Weights of a small transformer language model: 34.3M parameters, a variant of Muon for these matrices.
MLP neurons of a small language model. Each row is named by its layer, matrix (gate and up: input weights) and neuron, and shows model dimensions 128-223. Each number is 50 + 10 x the weight over its row's rms, rounded and kept within 0 to 99. A neuron's up and down rows have the sign that makes its largest values positive.
After each neuron's rows, "fires on" lists the tokens most often at its 100 highest values on Wikipedia text that the model never trained on.

L4.gate803:64 51 50 68 38 58 65 36 57 42 56 49 66 47 42 48 52 56 46 47 61 51 49 38 47 55 54 49 52 70 58 52 39 43 46 66 44 39 48 48 60 56 41 54 57 42 66 53 47 45 56 70 54 63 54 38 49 33 61 41 62 39 23 45 67 52 67 25 31 50 60 47 59 36 56 46 52 46 40 51 48 52 55 49 41 64 59 36 60 55 20 45 67 54 37 49
L4.up803:47 36 43 63 49 54 35 63 53 37 52 34 60 50 45 31 50 39 57 35 56 65 63 42 46 45 68 57 68 49 33 45 51 66 30 49 45 46 40 69 60 61 62 37 59 59 35 59 54 55 42 51 53 49 48 46 59 38 56 41 24 54 31 58 50 31 47 44 47 52 59 38 53 54 40 54 49 61 46 50 41 45 53 51 57 50 66 55 47 28 48 57 56 30 53 52
fires on: "-", "of "

L4.gate200:45 56 61 40 50 56 64 51 46 61 28 35 42 46 49 53 44 49 39 54 44 41 45 57 31 50 39 44 35 64 60 57 64 55 67 56 39 54 56 29 39 70 52 50 49 49 55 61 51 31 56 42 57 39 61 53 53 65 44 45 44 63 49 58 58 59 55 41 53 49 56 50 34 58 49 51 45 41 59 44 51 35 59 58 46 50 51 58 63 62 39 46 48 55 37 59
L4.up200:42 57 64 40 54 49 42 52 56 56 52 60 45 62 58 46 41 51 42 62 37 59 46 54 55 52 60 62 50 08 44 47 55 45 47 48 53 42 47 47 57 58 60 28 45 62 53 46 50 54 43 58 40 47 50 54 56 57 50 35 59 53 56 46 63 44 45 39 56 49 22 57 59 40 56 52 52 52 58 53 37 62 46 40 69 58 40 22 53 23 55 34 40 33 48 59
fires on: ", ", "\n\n"

L9.gate609:52 69 70 60 39 51 64 57 42 51 53 54 56 64 43 52 41 67 66 51 58 56 47 67 55 66 35 57 59 55 48 46 40 43 46 49 43 43 50 54 48 52 54 46 35 51 51 68 53 42 44 50 53 52 57 45 41 57 42 61 65 64 40 52 68 64 55 35 52 50 54 61 60 30 41 34 49 58 60 50 74 49 57 40 64 35 39 43 70 54 60 55 50 49 52 57
L9.up609:42 57 52 37 51 49 52 53 41 51 42 46 61 25 39 55 62 32 51 53 50 49 41 48 40 58 61 64 65 49 32 66 54 50 45 48 39 42 48 58 45 39 48 63 64 60 55 41 64 48 34 48 57 47 57 68 43 49 40 49 66 75 55 55 53 53 48 60 45 47 48 51 28 39 38 60 63 48 39 49 54 45 56 49 56 40 72 46 47 59 42 52 31 52 48 49
fires on: "and ", "but ", ", ", "who ", ") ", "which "

L9.gate1020:51 48 39 36 42 35 77 46 64 47 64 66 44 58 47 58 67 53 53 46 57 56 47 46 48 44 58 51 57 64 41 41 43 34 43 57 25 58 57 55 61 52 49 47 47 48 56 48 44 70 48 51 46 36 44 64 37 61 52 53 49 46 25 48 55 51 33 49 50 58 45 56 35 45 49 63 34 44 41 63 47 50 52 64 40 45 62 60 54 56 58 58 49 43 59 54
L9.up1020:53 36 44 60 47 39 46 54 44 57 47 47 58 38 55 47 41 61 54 30 32 50 52 53 48 61 34 55 24 40 41 49 49 44 48 72 53 56 43 42 55 50 61 60 59 54 60 42 59 69 59 66 57 58 52 42 35 51 57 45 51 63 49 36 37 45 47 30 55 43 59 64 55 62 48 45 53 45 52 39 52 65 52 57 43 54 53 55 56 56 53 36 44 48 49 51
fires on: "| ", "–", "am", "ar", "im"

L8.gate639:39 51 63 38 42 62 53 33 47 64 39 72 40 52 65 44 50 64 51 66 54 46 66 48 46 65 48 44 58 51 48 47 42 24 48 62 44 56 47 39 52 50 55 36 45 53 36 53 36 39 37 55 50 52 40 55 44 52 34 55 60 64 59 49 48 44 47 52 61 39 56 44 58 47 21 44 58 40 30 60 54 53 41 63 44 47 49 55 38 58 51 36 53 49 65 37
L8.up639:30 50 55 42 66 47 55 49 45 53 49 52 48 42 46 42 31 44 40 52 57 34 63 54 64 53 56 27 40 50 39 53 45 32 43 53 57 41 55 59 61 39 48 46 41 56 55 30 56 52 39 34 60 34 42 52 29 49 59 49 51 54 37 43 54 70 45 62 50 49 62 63 49 64 46 55 50 45 25 56 46 51 64 65 45 55 44 34 30 50 54 50 69 36 43 50
fires on: "to ", "-", "not ", "t ", "| "

L3.gate630:59 51 55 65 63 57 24 23 38 41 53 35 36 64 43 55 21 46 45 44 51 52 45 63 59 63 32 58 31 56 45 57 54 47 56 51 36 45 49 55 49 46 49 41 43 57 66 66 49 56 50 60 54 47 51 54 38 61 57 59 67 64 33 48 48 57 66 42 39 52 55 50 51 46 47 53 54 41 55 61 47 56 34 64 65 62 41 55 57 51 47 52 62 74 48 74
L3.up630:59 47 47 52 57 53 38 28 50 46 51 28 58 57 39 51 42 45 49 64 45 55 57 67 43 43 39 53 48 58 59 38 56 55 44 54 34 63 59 51 44 53 60 51 51 45 71 57 58 43 38 58 35 49 54 39 67 38 33 56 69 55 35 64 52 42 62 45 46 61 49 67 60 58 41 53 59 51 71 40 45 55 19 67 40 52 42 53 47 47 49 59 59 50 49 35
fires on: ". ", "). "

L3.gate937:52 63 43 53 32 51 46 48 47 61 55 33 53 41 64 34 46 34 42 38 46 57 59 34 34 35 57 49 61 43 53 39 56 53 47 68 53 50 40 38 55 29 28 34 45 46 44 57 43 63 49 66 44 38 68 56 45 51 57 49 60 47 58 43 51 43 44 51 42 36 53 49 63 47 49 47 54 62 50 50 62 41 58 57 59 58 53 37 66 51 61 52 43 65 51 58
L3.up937:26 68 41 61 51 65 48 34 60 49 42 38 56 57 47 32 62 45 47 32 40 46 67 50 50 40 40 40 49 53 44 45 60 42 56 46 47 28 48 50 57 58 29 64 57 38 39 41 55 52 43 59 37 31 45 50 54 57 48 52 51 47 51 46 57 57 46 46 71 37 42 56 66 57 58 67 55 44 43 47 58 40 39 25 40 61 55 46 60 63 50 58 39 21 55 56
fires on: ",", "2", "+", ")", "1", "3"

L2.gate134:28 59 38 50 54 48 50 60 33 43 43 46 27 67 72 44 73 64 52 49 52 56 38 44 48 41 64 54 53 57 45 36 30 50 41 40 49 39 54 41 44 34 49 38 60 40 44 47 20 53 56 49 32 55 40 34 43 57 35 60 50 50 44 49 53 68 55 56 48 48 45 48 53 45 59 60 49 40 41 45 56 62 54 48 47 39 48 31 51 50 50 32 55 38 46 57
L2.up134:49 43 57 51 42 77 39 17 43 39 41 65 48 57 63 23 55 56 45 52 58 55 29 50 66 48 50 50 46 67 41 43 47 53 63 30 44 38 60 60 40 53 45 45 57 59 42 44 48 41 48 53 47 48 64 56 67 46 46 52 46 43 54 43 59 50 76 53 41 40 53 48 40 46 53 41 45 46 44 50 55 63 59 46 54 58 46 52 52 38 45 65 66 41 54 49
fires on: "some ", "of ", "few ", "various ", "Some ", "other "

L5.gate167:65 60 55 41 52 44 61 56 59 62 55 41 52 53 56 48 49 30 45 42 41 52 54 47 35 40 61 52 42 52 62 49 44 39 60 33 52 65 39 46 57 58 38 51 40 47 54 60 62 48 45 47 50 29 61 51 36 58 56 70 29 70 46 36 54 60 58 64 60 43 55 52 48 75 49 42 58 48 52 62 47 56 62 47 54 50 53 71 49 42 61 53 52 54 51 44
L5.up167:52 59 48 48 43 46 55 46 51 54 57 43 54 56 52 30 49 55 56 55 61 40 44 45 53 64 62 53 57 42 52 76 28 57 56 45 46 70 48 66 48 56 33 44 56 51 65 50 74 08 58 44 58 44 52 43 47 50 29 41 65 72 50 49 61 52 63 57 50 45 45 36 51 53 79 57 49 53 58 50 51 72 51 50 59 57 62 60 63 36 61 55 52 38 60 62
fires on: "and ", ", ", "/", "to ", "u", "í"

L9.gate720:39 45 50 42 41 52 57 59 54 44 49 47 54 66 50 47 56 45 26 50 44 35 48 58 33 57 54 38 61 61 41 44 67 45 44 43 43 38 50 42 43 69 23 61 44 48 60 41 63 55 49 51 45 46 61 53 29 54 43 72 42 66 46 47 71 75 40 51 44 36 45 61 53 55 50 41 49 43 56 57 60 44 32 40 49 53 54 49 60 55 55 66 48 50 57 66
L9.up720:46 52 61 39 55 53 56 50 43 53 35 53 51 52 49 40 56 48 52 65 57 30 39 46 64 70 44 33 46 43 36 48 57 45 65 32 50 23 48 51 26 51 35 46 39 46 58 46 63 43 40 59 50 30 71 60 54 41 55 60 54 58 45 30 63 58 55 58 44 40 70 60 46 50 47 65 37 41 59 74 42 50 38 37 51 62 66 57 52 50 64 36 45 37 54 73
fires on: ", ", "and "

L8.gate519:43 58 53 61 49 49 57 38 61 58 45 44 45 37 44 41 45 61 53 51 53 61 46 34 51 40 48 51 56 57 59 51 41 51 33 46 39 54 42 37 71 54 35 41 57 38 60 50 53 37 31 60 37 51 56 47 52 58 51 46 59 56 37 33 54 54 80 54 60 55 43 51 37 44 53 44 51 32 38 57 52 38 52 47 49 53 50 43 56 43 43 60 26 51 41 57
L8.up519:39 57 60 65 52 58 43 41 36 43 54 53 49 53 72 50 37 65 52 41 48 46 45 56 59 52 38 56 50 29 40 56 51 50 49 50 46 51 42 47 42 51 46 45 49 41 59 65 48 58 53 48 32 50 39 41 59 82 55 51 51 65 51 61 61 61 49 24 39 43 41 60 43 42 70 59 45 64 50 55 55 57 59 61 57 57 41 47 56 58 47 64 51 48 48 59
fires on: ", ", "\n\n", ". ", "| ", "\n", "of "

L5.gate882:53 31 46 47 37 51 43 48 59 46 36 54 39 42 54 39 63 45 41 60 70 30 47 70 44 41 56 53 81 51 43 38 34 37 52 48 54 41 60 46 48 55 42 42 51 29 60 51 62 54 35 56 48 55 59 41 59 48 49 53 66 42 57 38 56 39 53 48 29 44 44 55 38 62 42 60 49 38 38 75 53 59 45 59 53 57 51 28 64 58 55 52 43 36 37 39
L5.up882:48 58 33 48 59 43 59 63 40 52 28 65 54 42 63 46 46 47 46 40 65 40 45 40 45 50 40 50 51 51 40 40 58 57 36 37 48 57 46 28 51 57 46 47 59 49 65 35 62 70 55 64 45 51 57 26 46 53 44 64 18 45 49 55 23 39 45 52 57 30 55 53 62 41 53 60 50 64 43 54 49 57 61 58 49 47 48 54 61 55 48 40 47 43 48 73
fires on: "| ", " ", "–", "Postal "

L2.gate21:68 42 67 43 53 47 49 65 56 45 54 36 27 43 43 46 47 46 49 34 56 55 46 42 50 46 56 55 79 41 51 52 61 47 53 48 46 52 68 67 30 63 42 57 54 60 49 39 48 55 51 44 66 43 60 41 48 70 59 61 37 52 63 63 40 54 58 57 53 53 61 59 61 50 59 52 62 58 56 51 53 63 69 52 41 58 32 61 47 46 71 66 56 36 48 46
L2.up21:43 61 51 50 50 38 41 45 57 46 44 41 29 62 49 64 47 47 51 52 39 53 42 54 66 43 49 25 51 43 63 45 49 71 45 54 50 41 52 52 58 41 44 48 50 55 43 48 48 41 32 48 55 47 62 52 57 45 63 55 50 62 56 53 47 49 45 60 50 53 38 62 37 50 72 42 43 32 35 41 53 50 64 60 34 31 58 42 60 43 42 37 56 58 47 59
fires on: "out ", "in ", ": ", " ", "(", "and "

L4.gate193:62 48 60 64 59 55 34 35 55 57 63 53 48 51 49 46 42 44 61 43 41 60 44 43 56 52 50 52 58 37 51 58 39 57 38 54 28 42 43 59 46 50 58 52 66 52 35 56 42 47 43 59 48 43 42 61 60 65 56 39 55 56 51 44 50 37 70 52 59 64 59 56 45 47 48 45 25 70 56 29 35 46 63 46 48 41 64 61 70 56 48 29 60 45 48 55
L4.up193:59 50 60 63 38 32 35 32 58 55 49 63 41 51 63 47 43 54 56 74 38 59 56 44 50 57 63 45 52 57 44 52 49 46 43 57 62 68 52 39 51 48 46 33 51 67 52 49 47 30 39 33 36 56 46 60 52 54 47 40 54 45 42 60 38 37 64 58 48 52 25 52 44 53 52 57 52 63 36 37 55 50 60 50 40 51 52 37 60 33 25 45 59 60 36 45
fires on: "-", "that ", "local ", "constitutional ", "the ", "National "

L8.gate45:60 46 42 59 49 57 57 47 51 50 45 39 51 80 47 46 50 49 55 59 57 50 61 39 51 46 45 47 52 61 52 57 39 62 59 54 59 50 55 26 32 63 59 38 54 60 63 59 51 62 57 66 51 44 44 55 48 64 45 59 46 43 54 61 35 58 61 60 51 33 29 56 46 58 49 55 47 59 43 42 52 70 39 58 49 38 46 60 54 48 50 56 56 51 49 59
L8.up45:46 52 30 40 64 49 37 65 59 49 53 51 72 43 51 62 56 47 52 61 45 55 65 62 40 42 29 42 27 53 58 34 61 56 41 46 50 40 39 60 53 51 56 40 33 43 37 62 56 62 49 46 72 32 44 63 54 58 43 49 50 53 48 41 57 63 32 44 58 53 55 55 51 47 57 49 44 38 50 45 38 54 54 45 65 39 37 43 58 49 51 56 47 61 53 66
fires on: ", ", "es ", "a "

L4.gate413:43 66 55 59 53 41 55 48 58 49 46 44 48 52 36 65 37 62 44 72 57 62 73 51 54 47 35 60 55 65 45 45 61 45 42 38 69 35 52 51 32 57 46 60 68 53 52 45 50 69 47 66 55 46 52 70 48 44 41 54 55 65 44 58 27 48 40 47 43 48 58 55 73 48 64 43 45 44 66 61 55 47 70 43 38 42 30 61 44 42 78 55 38 44 52 44
L4.up413:35 63 40 50 41 55 44 44 57 52 54 41 58 53 42 68 47 42 55 57 42 57 45 66 53 44 55 45 45 49 51 45 62 67 48 50 71 41 20 49 44 66 40 44 50 59 46 45 44 57 58 58 55 52 55 56 53 45 55 63 37 39 51 34 50 73 56 60 24 66 59 42 61 61 41 55 44 46 58 47 37 47 47 38 49 57 54 49 64 44 35 49 46 60 49 59
fires on: "| ", "(", ": ", "f", "code"

L5.gate532:60 59 61 52 40 57 46 48 52 50 72 53 47 60 47 54 38 72 54 40 53 67 38 55 44 48 62 46 65 44 52 66 31 52 47 52 44 70 52 47 45 58 44 37 54 59 65 48 61 54 48 62 55 40 33 48 55 54 46 47 70 48 45 61 41 68 69 53 37 39 48 48 57 51 36 33 52 54 61 39 49 29 44 51 54 53 42 36 71 53 56 60 37 63 45 54
L5.up532:39 51 47 58 39 73 28 41 55 58 70 66 50 43 46 52 40 57 56 42 55 50 36 62 43 64 51 53 61 35 51 51 52 59 40 43 27 66 60 60 40 42 49 63 62 46 58 54 52 30 22 63 40 45 40 63 59 40 45 39 72 47 45 68 69 54 44 57 53 58 52 53 34 55 47 50 47 66 48 34 52 43 57 32 60 50 45 49 47 43 39 39 27 51 29 50
fires on: ", "

L8.gate833:55 42 40 45 52 31 41 44 46 57 59 59 46 47 56 44 55 50 50 66 45 55 60 49 48 45 42 35 70 55 42 35 52 38 47 53 47 43 40 33 49 47 45 44 46 50 21 40 40 65 54 52 45 61 60 53 54 50 44 45 53 48 46 50 61 41 57 59 54 59 50 57 46 37 52 31 52 67 39 38 47 60 51 46 35 48 52 44 59 48 48 40 58 47 43 36
L8.up833:56 34 40 38 51 33 28 46 35 47 59 56 38 46 36 53 67 52 45 58 44 54 59 64 71 51 44 33 54 47 43 38 55 52 62 59 50 55 42 61 42 41 43 47 49 53 45 37 36 45 42 44 35 47 53 52 49 50 58 46 47 43 51 46 43 36 69 46 67 74 68 53 55 43 46 62 48 62 61 24 44 59 48 45 49 48 32 47 41 31 45 57 60 53 30 63
fires on: "the ", "-"

L3.gate939:48 51 49 34 63 40 36 39 45 51 53 54 44 46 48 45 41 37 45 65 63 47 48 57 52 56 47 54 70 58 69 55 60 50 49 45 43 50 72 47 52 62 49 43 52 31 56 32 49 37 35 50 53 67 52 53 47 34 49 49 60 46 49 56 61 48 60 45 49 64 61 77 59 44 58 51 58 52 43 43 52 62 45 50 52 29 46 51 50 45 54 53 66 51 52 50
L3.up939:37 41 58 29 62 38 41 56 30 57 37 64 44 32 51 51 49 47 57 65 49 49 50 45 55 43 53 53 54 69 51 49 39 31 55 49 37 51 67 43 48 54 50 59 40 48 41 44 44 41 35 53 54 56 57 48 51 43 47 53 44 36 44 44 61 37 56 42 53 52 48 50 44 52 63 51 47 27 49 42 35 61 41 45 69 42 46 58 38 39 75 57 50 35 62 59
fires on: "or ", "/", "entially ", "than ", "any ", "the "

L4.gate75:53 58 44 56 57 43 51 26 52 50 45 48 44 49 54 48 41 35 44 45 59 62 44 56 34 36 33 59 49 40 31 53 43 53 46 50 30 48 56 54 39 40 45 40 40 66 40 67 42 52 50 59 48 53 42 59 48 56 61 55 56 61 43 45 36 45 53 43 40 67 49 59 54 50 56 48 37 44 47 65 51 45 56 31 46 64 57 37 52 55 51 50 42 62 55 48
L4.up75:53 55 53 45 42 52 44 39 62 54 56 33 39 59 59 54 61 57 42 51 50 37 39 64 46 40 46 50 57 48 55 42 32 48 52 57 41 60 54 41 65 61 59 34 53 57 46 47 67 73 49 41 55 66 26 72 52 54 38 46 64 53 44 34 47 39 58 37 39 48 50 60 68 54 52 41 65 31 45 59 39 63 43 57 45 56 57 52 56 68 45 51 45 61 34 37
fires on: "), ", ". ", ".", ").", "). ", ", "

L2.gate449:37 42 46 63 52 30 47 59 60 47 66 63 42 47 57 33 56 51 64 39 52 52 54 60 42 48 66 44 46 55 45 45 63 31 36 43 56 44 53 48 81 57 52 48 72 51 53 34 46 49 46 51 66 54 53 39 72 42 38 49 33 64 44 65 49 60 56 52 43 46 56 52 46 54 56 43 49 41 44 36 42 47 58 43 49 42 44 44 61 43 43 49 47 54 54 44
L2.up449:48 33 47 47 53 55 56 51 47 49 56 46 54 39 50 45 64 46 71 44 48 54 34 41 50 34 64 36 61 53 48 60 45 49 54 46 49 64 52 60 36 45 55 61 46 73 25 56 38 46 42 46 40 49 41 49 44 57 47 36 34 46 38 61 41 58 64 47 42 39 41 38 72 60 51 56 40 44 36 45 54 57 63 42 44 72 51 40 36 35 54 71 56 37 41 44
fires on: "of ", "}", "the "

L8.gate345:71 52 47 38 46 46 57 65 59 57 52 50 62 56 46 60 49 41 27 60 43 41 53 55 65 25 50 42 46 45 46 46 50 60 58 57 37 50 54 49 44 54 38 45 53 42 43 38 46 35 63 45 43 42 50 60 46 57 35 46 44 54 40 51 61 63 41 52 41 60 44 50 40 54 51 52 50 71 51 49 47 43 43 50 64 41 62 54 34 52 42 37 56 41 55 39
L8.up345:51 47 64 60 53 37 65 36 43 55 47 47 50 40 38 47 39 40 55 49 46 52 53 40 56 36 54 57 43 39 56 48 67 63 56 60 36 32 54 41 57 68 60 53 51 66 41 40 58 36 49 50 52 40 56 58 49 75 43 38 47 52 63 38 65 63 69 45 40 50 56 63 43 53 47 38 43 48 45 42 40 54 41 61 42 39 53 45 51 50 52 57 55 43 57 41
fires on: "'"

L8.gate26:56 57 47 54 62 42 23 35 48 69 48 62 52 69 48 61 64 35 45 48 47 44 52 68 52 42 56 52 70 51 34 57 37 35 43 45 43 63 41 32 38 46 40 45 68 48 67 47 60 48 53 44 44 65 54 46 48 40 54 43 58 30 42 62 37 46 53 57 55 53 45 48 50 61 61 42 61 62 34 55 41 63 62 43 36 42 57 40 54 60 57 39 25 49 32 57
L8.up26:35 56 34 42 45 47 50 60 59 29 69 57 56 46 35 67 63 47 37 44 45 52 62 47 51 38 43 63 59 48 49 65 40 57 55 40 45 47 47 55 57 36 55 49 49 34 42 37 47 45 59 43 38 55 53 68 32 30 53 62 49 55 51 58 69 30 72 51 53 40 60 61 40 34 47 64 53 58 53 51 61 54 37 36 61 55 47 39 31 54 29 41 44 50 58 44
fires on: "0", "201", "198", "197", "the "

L9.gate860:56 32 49 53 55 57 37 50 47 67 38 34 49 71 42 62 50 49 39 61 46 42 48 34 65 64 45 46 60 53 39 60 31 36 66 45 33 68 52 46 56 62 43 35 36 28 72 51 37 50 37 45 53 39 52 44 58 56 55 64 51 65 42 54 37 58 57 53 64 20 46 39 48 44 65 51 57 62 64 47 47 64 52 47 56 50 48 55 41 52 48 66 66 36 53 48
L9.up860:33 63 38 49 29 65 47 55 45 47 43 41 44 53 64 53 49 64 44 61 48 47 76 39 58 52 62 51 33 46 41 48 56 70 44 40 50 45 36 64 53 48 49 53 37 39 32 63 64 69 59 61 60 43 54 51 47 62 51 40 58 73 43 55 51 32 59 64 41 62 56 61 64 39 51 58 50 49 52 50 53 50 43 19 61 53 57 55 52 50 42 46 59 65 42 43
fires on: "(", ", "

L2.gate754:57 57 45 59 45 47 53 51 52 63 58 62 58 43 45 52 56 56 39 43 39 34 59 71 49 42 48 45 47 59 60 47 52 73 42 56 53 36 59 32 63 52 49 34 55 45 40 52 48 61 64 48 57 37 38 37 59 58 37 45 46 54 47 48 70 50 56 24 44 42 53 46 43 52 42 53 53 68 63 57 55 44 54 40 58 60 68 62 57 83 30 51 56 46 47 59
L2.up754:39 75 46 72 53 53 53 46 60 66 58 52 55 39 55 59 69 45 50 41 37 48 60 73 52 64 58 50 52 58 37 52 58 68 57 60 60 37 43 44 64 54 57 51 53 50 43 39 44 55 69 64 54 45 55 39 50 53 41 43 42 29 51 39 71 61 56 46 52 52 52 51 50 51 41 57 48 57 52 57 46 68 65 37 60 48 44 53 40 54 41 59 51 62 54 50
fires on: "'", "’", "we ", "our ", "I "

L2.gate814:61 44 62 59 43 46 48 54 55 47 43 40 49 40 49 50 42 43 58 46 62 76 18 30 51 47 61 37 50 64 46 53 58 42 45 63 50 59 37 43 39 48 50 41 49 69 59 42 52 78 44 39 43 49 34 33 33 62 52 47 53 34 49 59 49 33 38 44 63 47 75 52 47 44 61 50 56 65 38 75 54 60 51 71 59 40 65 56 67 55 50 63 71 61 42 58
L2.up814:56 65 54 57 60 43 43 47 47 35 41 57 52 53 35 68 48 58 36 64 42 35 46 68 45 38 45 27 34 46 37 44 55 52 57 55 47 51 40 54 56 45 60 50 56 38 61 33 35 30 52 44 51 57 58 35 65 42 67 54 61 44 42 60 66 48 50 54 41 30 53 55 28 38 40 59 53 47 44 46 62 47 66 57 48 54 45 44 55 57 48 55 66 58 78 66
fires on: "of ", "in ", ": "

L5.gate504:60 48 51 43 68 35 58 50 44 67 51 40 39 64 58 32 44 52 46 47 49 51 31 44 55 41 55 39 36 60 52 54 54 46 39 45 85 47 44 52 27 55 44 45 61 57 48 47 51 41 28 70 40 62 57 45 28 35 48 44 58 34 52 55 59 47 54 54 42 47 77 56 68 53 43 55 57 68 58 54 32 44 37 52 51 49 54 43 55 51 47 55 46 62 33 33
L5.up504:47 51 49 56 61 65 60 36 65 60 52 40 51 39 34 57 41 66 67 45 61 41 54 40 45 55 61 53 65 62 33 40 49 35 41 55 58 32 55 42 47 64 50 55 47 51 48 37 64 48 48 38 57 61 60 47 76 43 53 48 33 46 64 54 48 50 51 65 39 79 52 48 52 37 33 47 53 59 51 56 54 56 58 59 39 53 57 57 50 42 55 53 51 41 48 58
fires on: "-", "\"", ": ", "running "

L3.gate388:28 41 53 50 56 66 46 70 40 58 52 72 45 37 43 39 76 62 40 43 58 40 56 48 46 47 39 43 64 46 58 55 36 45 39 41 34 55 51 43 28 48 45 38 47 49 54 38 54 62 53 50 50 48 53 52 46 46 35 46 54 60 38 49 57 58 38 49 42 34 53 53 65 42 43 53 74 27 41 64 52 56 48 46 58 40 46 47 43 65 46 52 55 41 49 61
L3.up388:42 29 62 47 32 54 51 41 44 50 43 48 48 51 43 61 48 58 46 58 50 28 53 61 45 48 38 50 41 55 64 48 43 49 40 53 63 52 42 48 46 50 72 32 41 74 30 53 57 49 48 35 48 24 52 53 34 47 57 41 32 60 60 44 49 63 34 41 50 44 45 41 48 36 38 51 44 45 37 35 56 61 63 39 45 40 67 54 49 51 66 51 40 54 53 55
fires on: "| ", "to ", "• ", "CEST"

L8.gate270:50 53 48 39 44 34 64 48 69 52 82 58 60 58 39 32 48 54 48 45 46 46 48 49 56 38 57 45 46 56 26 61 43 49 64 42 39 61 51 52 58 52 63 36 50 48 55 55 62 55 45 51 22 55 37 53 43 53 41 42 66 63 60 30 67 60 54 55 53 42 58 62 45 41 55 47 48 60 50 34 48 63 35 38 42 45 39 46 59 54 48 35 30 42 49 33
L8.up270:62 47 39 66 44 45 51 41 43 56 55 60 49 49 53 29 56 46 56 46 59 57 43 40 52 42 38 35 30 39 50 73 58 64 55 44 45 58 52 58 47 62 63 60 47 30 55 38 52 68 45 56 45 52 81 56 58 61 43 31 51 51 44 55 58 54 50 49 42 45 42 63 43 56 37 43 49 41 51 48 53 64 40 49 55 55 38 62 44 44 41 41 40 23 56 44
fires on: "'", ".", "| ", "; ", "+", "’"

L8.gate635:35 54 68 57 48 43 50 51 49 35 53 56 45 58 41 46 47 62 65 36 51 49 50 49 56 32 60 52 34 56 65 67 53 65 33 52 65 47 62 40 61 51 62 55 55 47 57 44 57 58 69 48 45 73 47 53 37 67 49 48 54 63 45 63 57 55 31 38 49 38 45 42 52 33 49 37 48 50 46 67 67 48 59 61 40 44 52 61 48 40 32 61 61 67 35 35
L8.up635:60 42 63 42 64 61 42 39 54 42 66 49 54 53 41 52 61 39 42 40 55 47 36 32 40 66 38 45 50 43 54 55 50 50 41 46 41 59 53 53 49 43 64 39 39 50 44 26 59 37 47 54 42 48 36 54 51 50 40 44 35 51 38 53 60 52 61 43 50 53 35 48 49 57 45 70 60 29 60 50 53 42 54 54 57 59 54 50 45 45 60 73 44 42 38 61
fires on: ", ", "the ", "\n\n", "| ", "0 "

L9.gate328:32 55 61 51 49 60 58 60 46 46 46 37 53 63 58 51 43 48 62 52 64 62 33 50 45 56 63 62 52 52 55 45 34 50 46 48 55 45 39 47 44 43 49 31 40 62 60 52 55 53 47 62 49 44 50 43 38 57 35 49 64 52 43 31 60 63 63 55 62 43 64 54 59 49 45 41 51 69 51 45 34 43 62 42 49 45 43 33 56 48 66 28 43 54 63 44
L9.up328:52 47 40 33 37 44 56 48 50 68 52 35 47 62 50 57 49 52 48 42 54 64 37 68 34 43 46 51 52 49 58 71 59 54 39 45 40 47 44 55 59 51 41 45 49 58 65 49 57 45 28 43 53 57 52 37 35 71 58 47 78 44 41 59 50 47 64 46 50 55 70 49 48 39 44 43 62 71 45 44 41 42 39 41 53 62 61 54 76 39 56 41 43 49 41 36
fires on: "\n\n", "\n", ", ", "- ", ". ", "). "

L9.gate10:41 53 54 42 57 44 56 54 38 47 53 65 55 55 45 37 47 34 52 58 42 66 51 56 57 56 51 49 68 48 50 49 28 46 28 47 27 48 70 55 48 42 51 59 50 34 38 47 40 43 52 50 40 48 46 67 51 46 28 44 43 67 51 42 46 60 37 52 61 43 56 55 51 49 51 52 51 41 27 38 45 51 39 48 43 58 44 32 49 52 44 48 36 57 55 56
L9.up10:64 50 52 46 40 58 48 48 69 47 39 44 41 53 57 35 33 51 47 54 50 70 46 66 47 59 40 46 38 58 32 57 36 36 45 52 52 40 73 38 59 58 56 56 40 48 26 51 48 51 57 63 46 37 34 50 37 50 35 34 45 63 59 36 66 51 56 63 54 56 49 28 44 64 33 47 48 33 50 33 27 52 47 60 48 48 57 42 35 54 59 51 54 30 56 59
fires on: "| ", "-", "; ", ") "